config.toml
num_hidden_layers = 9
rope_fraction = 1.0
optimizer = "muon_variant"
warmup_steps = 145
MLP neurons of a small language model. Each row is named by its layer, matrix (gate and up: input weights; down: output weights) and neuron, and shows model dimensions 560-655. Each number is 128 + 24 x the weight over its row's rms, rounded and kept within 0 to 255. Numbers have three digits each. A neuron's up and down rows have the sign that makes its largest values positive.
After each neuron's rows is what it responds to, as a language model described it from the Wikipedia text at the highest values.

L6.gate268:147127150146187132143151110129101113115092150129134150119101133107113131157141099131117161139112124161136158173133125140135134137107142156104141122098132075176153107153131145138130139159163142156128113180118100147112131118130083114137135078171128138133134165118143110097147107147128127127
L6.up268:139107119149153110134121193153118148116123106135135165133106135152107143174122105136132156150131142131160111153148121117126109116121109097144107163121110111101162168122136090090136098155132158119122173111142133128139135128116170114121135100141107109176114132150118152078100110135128118135
L6.down268:103144128103107083166117137109128108164118100105160156159115109152144139161110108174134173127158145119127107108145117156167146138134103114116154087097175132144141133172165097090135154119154121129137103125154123109174126109135111121109100109127130166140130109182062171103125133142153129152
Middle and early word pieces of uncommon proper names, mostly surnames right after a first name, as in He(idegger), Fe(hn), Pudzian(owski).

L6.gate134:166138109135138130111141123087128103160161166094104144106112155125146117113096112151112088115118046128155204111073178149148098174150185084178123123163136106141116128115128111105174137163143143112124109119139145170176142120097096146159065114166121120120168112148115141177147138175094115136
L6.up134:100111121106141109127129159113178136156143130114122122119134113186146130157111089138135110122129142167156183121150183143117134163153169100113146123121139103139120111130118154107128145119068118172097126111126110135091124119128130155148107131145124150139099103115121155154113117179140129119
L6.down134:123139160176143115144154136137149117103119117094130125158107134096141126128134136097143124129119074144138145113100167133128176125149142052146134176136155091152108124104125120128105117089133090179135141141103163118113113117148127115130137137109144138185106119149146152120132139204116118139
Numbers giving counts or statistics, such as points, games, votes, or yards, in sports, election and infobox prose or table cells, e.g. 86, 7.0, 200.

L6.gate1864:071117120153157090122160143117106137107117146161117133129113123127167123094111150133109175104103153141108109105170164102160083142124105146120152136143141129147132123139144106138131105208138101132143120128124123101137149132107119149144076139090169171145111131123147112140105145148073131175
L6.up1864:135103133149170138075101128165188126073134132141117121157159119148151144125119134158125115065122171133098129119154126116138142144109138145122148123116127095160116165127119094147140111132140134146110098113101136110147106128123105099158158087112128113117105156167141144119147110120171098150
L6.down1864:160149131120129143157139105118158111153120134129077091140145146138162104166145130107102141137128155119103117137125158166132139134154112135145126145128182128128130153116090130170150121109115153102089102165076159128128078163162115153154114073105075160129086149119114114137176138161123096124
Nouns naming a job title, office, or field of work, often in résumé-style lists and bios, such as professor of sociology, vice mayor, Editor, cello, Photography.

L2.gate471:117141096131126096143162127095150132158121129142112105148141152071164113166144123142125109127107122157136125091128099106148105109092156106115127159133114119160185155116182163148100109158167126122102090148115142091115155118147174117127118108133140131140171149151086128074074190134128149107
L2.up471:129149109137119118031158166103146087124145152127099140134103143102162127146140107118141119128117104114125120110109153134172140100133124133093157138138117173101164068114173106161136081146157116131170084135152126120154119150130130100134082141129175137098154154165123150077107150131119151161
L2.down471:096118111132146111138147125136124100109110119113122111116138058145111084146141135101085164105099116089116135176134163114146094084123119147117142154100117162086099128173104111126170132091152115091115149123125118096170139120138153088111132124083138161092142133131089099140146138124133118094
Nouns naming a person's title, rank or role, often after a name and before "of", such as chairperson, Lieutenant Commander, and Bishop suffragan.

L4.gate626:146139137128110145161107141144114166136121159125127111156108144135126115133174118142123179132093148134095133171128152101146078101122121096150139093140126161119113128151140169143108140134119113172129134136137123110173078130129136148124131119144170151132131127146082169117151126115105144132
L4.up626:172132142126099124116105095111126124093139136132116093141115133134127137131191096103146165130099099098130144141095152113103111123134138100162143129130147137118132133125105115148141119141101135136147190092133118131135160139083116151129131150138148155138112106109154117152158134135141094105
L4.down626:137178145111105138111158138135115127139123141091137161125152143092127167112136134162144158100123103193131119160102109145144146135134150132114069139139183134136102092085168148134134130121137113146144122130086118138118117109100128138139110131182140129128151161115179115066124145102121155136
Digits right after a thousands comma, decimal points, and win–loss dashes inside figures in tables and statistics (47,595; 34.3; 49–33), plus some mid-surname pieces.

L4.gate1614:142121131117148146130136125137121127117175154095098148141104169099123095096134147136150147113104136125153134084103135095122110127079169135084150130113128140126118118157132104080153125139136126151100139112117097127142107148093138129145152095142164128124130143169110136099146138109152137159
L4.up1614:124138121112091155119116125114108123147162085148080106119122181141118187126150133143151136124097119151098093136097113076148149174118131103117132103099132151114136146100113149137159134137151092123099113118127146177152094129137172097136101119135135122159120087140112113135120162120103153166
L4.down1614:117112099125146121147162096138154122108136149108154136119139108144164093119163124119121127117143155129120129105103130129141103064089130142131160161131102179092136144164151127113113145129122121145137119136107171119092166160142151146138120107160123130128091160141137129132144131167117123157
Nouns naming a person's role or office, often after "as the" or "as", such as chairman, chair, head, mayor, professor, reporter; also some subject pronouns like he.

L2.gate936:133141096169123120143117157114165140082083138082153073107134163099119135146142165142127126159134123101148091120125097139123116136121133121140121110143089108171174158119166126131123117171096148128145144117119128109111137162146114083121098135145140094111103182166092131090128180154145117138
L2.up936:130139088120143130037129130168131187136113153135114169096108131087117148090103154141145110153135129133157103118119109147116149137091134139119128089129105189102117099122139127117169156141187173148099141141108141080134123136121121097142164147137166103165149093108136171133145125113161134136
L2.down936:129130099166130100109143128120168105147124137140133135124095158149105120175134121146119114098110128131125120140137118123153070122123150162153098120144117102159127164127123125143178123172122121096116079162120104118081151139122150154085087106171125135141138096113065116109119159102130126125
Mainly "Ed"/"ed" pieces in citations and names (editor "(ed.)", "L. Ed. 2d", "Edda"), plus degree words like Diploma, PhD, post-graduate.

L4.gate1370:154110107169125138123079130139150150122139158139116128158131097159131091102118087140161113130132148128150121126135120112130113076149102179142102116109148111177080127150137139125110128141094116178148122123126174110126155130128125137135105120147120137058160166105105129130139146189078108126
L4.up1370:129131125161119160168099132123092122168102131103195151150131135115101120113122126157121125145146133084110141077150163108167134118093119081130113119139131150090130117150153103137108139120137137171144139179098111129128153169101129097159127134086102135115154140148125113156109126110159101129
L4.down1370:140139076106124145124110166146112137137093165122134133126138092135108140140138141160141154128159136088138126136110139140156174110108145095116155131150151132101182152117127127146126116099120159149136129057121086121145160130126120129141088177130180116136140135150100116083158149090149143141
Words naming or introducing an academic degree in biographies, such as Master, Science, Ph, degree, doctorate, or "a" before B.A.; weaker on list years and numbers.

L4.gate679:171159140141110121098125103089106115184124113118106144146114122142149115094107141076116103095151141110142121133123105107148152153120159160133095119104119114094135078120123130089170092150072086132108142132165161102147168161114170116119143152117106140148131103107112147097123094155123113117
L4.up679:136100149086167173146083097141098127115113162162095158171148155119131103145168132121098079127132136126134134120129087153117137126148162147114117122111159153122097104119147140140138160121163136121102148127120134138108161142175126115109105118095150168108106162117129144164133121099152117135
L4.down679:154138128122147148108143112146132087147096149149163119116106120155141125126091114132122144149114114130163124158125083121138141117143123154117129119131099129150147143154105135170141108127095162115141142138124137102139092134093157145122138135129137123153118133108152113093121141118114107166
Final digit chunks of multi-token numbers giving measurements or counts, often unit conversions in parentheses, e.g. (9'4,000' hp), 5',080', 25.9'43' sq mi.

L6.gate756:155111119109135091111146156142133103094125128152125139127149144111133117140158118083110122118115126180136076126100109123118141104096142076119141111109101120164130072127168165115180134139120160159123159123102183106139135123110110161093143133156156118131132099140143151094128140130108092158
L6.up756:172121071126150108125109130111136119141136110146110151091141124121129141149156120099089107168124104144144104135098119161132160085162109144138140095144153150135106094069144134110126178129129133096126146120097164198139199137163123118126136161157155083165119143134126110158134072132118141120
L6.down756:137140101113103103156128137101110128127119136104137109121123121148104091111103140118136141143142149124122086082109137148106137162142132119172121161194116147096135140137079140142085071161120144145107138155112111102146121111147101130131139145139129145175120177128088108144124131148145109120
Tokens opening the head noun or quoted term after a modifier or determiner, often an open quote, hyphen, space or bracket: 4-door, "moon", shop/house.

L2.gate1322:137112140086134110106111113139105123140163113108133109135107130122114134106117131125103121126122144112174148173117119136126150136162130128156181108112121135112114117125148099144119133087165144120067121137154103100115078127137142099127125138116123109090134105137074147098117185137130113111
L2.up1322:082120140145101180142140114137142116144128110143174132171158122115101141202118151095130154098101149161125152132120154151161124085123151165145110110096155127125148118122113106111117102119108141120145133150112112127132100151155108084095135173154146129117134141105105164130126163140147130130
L2.down1322:082120097138130122109142140099144107066142100138128102136127119172100143151096112138154176144140112108112126124123123140132130128141157098117147078129138104151129161103100150114137105075144174121080153118106131142141072131123140107133112114122138133159123103128099145115105169132109138135
Mostly hyphens joining compound modifiers, especially after numbers or adjectives (long-nosed, three-dimensional, five-way), plus scattered periods and word-piece suffixes.

L4.gate1479:121119186136100099103182139139118088076138132098130141152121061106139093169121117125101139097143081116121129175113102161100156119110155124189160107128141088136120059159105130120117154168109099100167108093135128166139144125142126166141092153188132135114123124107138120111098099151144131094
L4.up1479:155124139133143099159121170138121173088110153182146130121136148143104103084149107108134122145071087111082105151128135110080101109099147116096111103171128106102128082119124133096122143129102164098160117103126127150154092135132110163153104139162095159064113130116114107141117140172112106146
L4.down1479:115112153141121140128122129102157121163138158136128139139146094157123159133096158155134117112195071179090141124114128160158138120097120103091109107187122104145112100093119113112149094153141157123119106145091106175125116122155105133111158151141162139121145165148141151104151160131126087143
Column header words in wiki tables (Date, From, Competition, Season, Notes) and section titles like History or Background, plus time/place words such as born, from, in.

L6.gate204:124130080118139126126150126146108134108119125108082144162133144133123179157115159138166149104138153135127119141118124131138117088131153124121117118169137115124125139116156124157133159144121111136109131103154118136116156074115125091113145152112167091167171115121182119116089141097128123187
L6.up204:119085124138133166154144096118095161106114135147109119124083131101123117110145180128134182147125137144133133169100088132164113084155140149114100109120119109116123148105118140104147121116156122144107107117138108108108162121175134112109182088143164113151141119096146138134145128175107136166
L6.down204:129147154096117154075149152165178125163140108108110143126138164149153164151135110137153156128152195115154132138110145121144122172155140117150110093124085105158131154085139135110133139094102124124120094139127152108135128115144148092106154111143118153159133148134115091073126152111146129112
Role, title or kinship nouns in appositives after a name or comma, usually followed by "of", e.g. Professor, king, son, leader.

L6.gate216:148143125149074123096156157096130112119141138116134148125109123151121108124087171147109158133086129151118161156139126114124095094119098128094127156173081111121127114101126125100077150118105134108198159125107137105116126120114099169128155161116155153123101138138131147178145106152138129125
L6.up216:115149158149109138133152137128159141138106160106136127104135156129138156139134169122110150156138158146077132161087106122095131086125103111102146147113100147150111143139132170107114122100164119100164119103052123079104096117101133173126130111118182148136152136164143114158140124124109141139
L6.down216:138188153115093129148126137138111132104089181149121124138160074098136140150107150119138141143116092148135162133146105164091120111148090090144162177151088127113120108122152100108103121140153117101163136130090115121120148073142113163149144132129122105163156101091129100122124130159133124136
Fires on words that start or continue an organisation or place name, chiefly boards, schools, clubs, councils and towns, often after "served on", as in the, Institute, Brampton.

L2.gate764:119155176106149174135134130141122131075143122123126097113082134096121128117104116162161137100110103146107136107104158088141124143125132163098130137123141137109150107113113128125138142147129137143113152166165105132130112179167122127123186126172143131119093113152141129152118150105100100163
L2.up764:124137153135129186085136129159183095138085110104124131153108170124124100157142100128142110141090142155135151145120142143132121128142111152144119102113126127121115095105113114144118149113110134145169115146136144111113110131142130099120141176125133115143169135114153131145111111161121157164
L2.down764:139092094134159105152116157150129155083134148121153144128090112128076124170109134091113136116176186117140157135130124100105133125139069145096158130113102125140148105148097110106115132116110114169103125152122098121126161131143151154123147142113076123125103128110131143103187145088135125160
Last token of a field label, column header or name entry in infoboxes, tables and lists, just before a colon, pipe or comma, such as Years, Date, Nickname.

L4.gate1500:107115111104134132143178173093123130143144160160151114112104119133180122149148154090090122158122099127145158133125121108096138117120126121134145140139127140121159155120101084143132135137128148155186101098150086137129102133133144077132138085156143140099107113119150152115158142135151120140
L4.up1500:105132157114152149139092113130135139121104151159114124121138110102134133166127149082134168154090118150129134060096138138078107125121092115119122065132123139144139169111138113123116130125146162113148163140152092153122135130172134102133162132131117084100128135132140130137152149119128100124
L4.down1500:154117157149139125086130130139128119164130133173130151146118095129139121160110127149148132124141136103159130158132093145150145126167167087108143137138136091118095138125125125100116160109123153095105150138111136109125077113155140071151121123152155103128133167130164137094122079130139065110
Names of states, provinces, cities and historical realms ending a phrase, like Baku, Karnataka, Gujarat, Aleppo; sometimes years or season spans.

L2.gate1453:133126142144163134125146115116151128123148145129129144097136138106123129102159175094152122155111121137139069096088134101110147127095109125094164130157126108129124132171146121128115131103156133140172115084153084126128146145125134136130178125147112140123117136155124097120137111107146111156
L2.up1453:131122131102089134124097150080154131140125127115123110115143124090117156139108151121146140192095134153114106117138148101125147140147126129110180124138133128117150154120131112137094162119189091116167141049102080121118114124089097104130101161132118135145129155186086114157124116099132102096
L2.down1453:139107086141110120117106137092124148136133115188107166108174129091146138134107146115130150162151146148114124116126138068167159139102091111155099124151125112093131107128093107096125137125110106157129150110114135080110134112089076112118116140150149140141178120134098131115107144130154078154
Last or only token of place names (cities, regions, states, countries), often within sports team or institution names: Ontario, Angeles, Southampton.

L2.gate845:145164161136137143075132138122172142131147137153096148142159121123112134078096105102138184157128114104085150130117123112146127140133142109118140113115125123152074113149160150134123126147139107144163163127112088119102100142107162074110144140178113113120136134159123114152103135132145112097
L2.up845:148133101097124164090126100114134140165088123174121114094149141130110133110111129154150117128111163113105114132099122110085082131129136097134136138107141122109119131147137124148136104136182127180168091135091156131125081149144128118143156113181124100102158131130153121162142125145143139077
L2.down845:145167148113085141144151143169062165117136141178133167155182105096115084136144155117129134145082106154114116147079157137157148138120146143115160115146151152131079095145155115143148118105097151096142129128122190123134139117110119115110117121127132123132104112110126122103121155125141136108
Digit tokens completing a quantity, often the last chunk of a multi-digit number or decimal in stats tables and counts, e.g., 4,247 yards, 11.7 GW, 27.6; also number words like ten, hundred.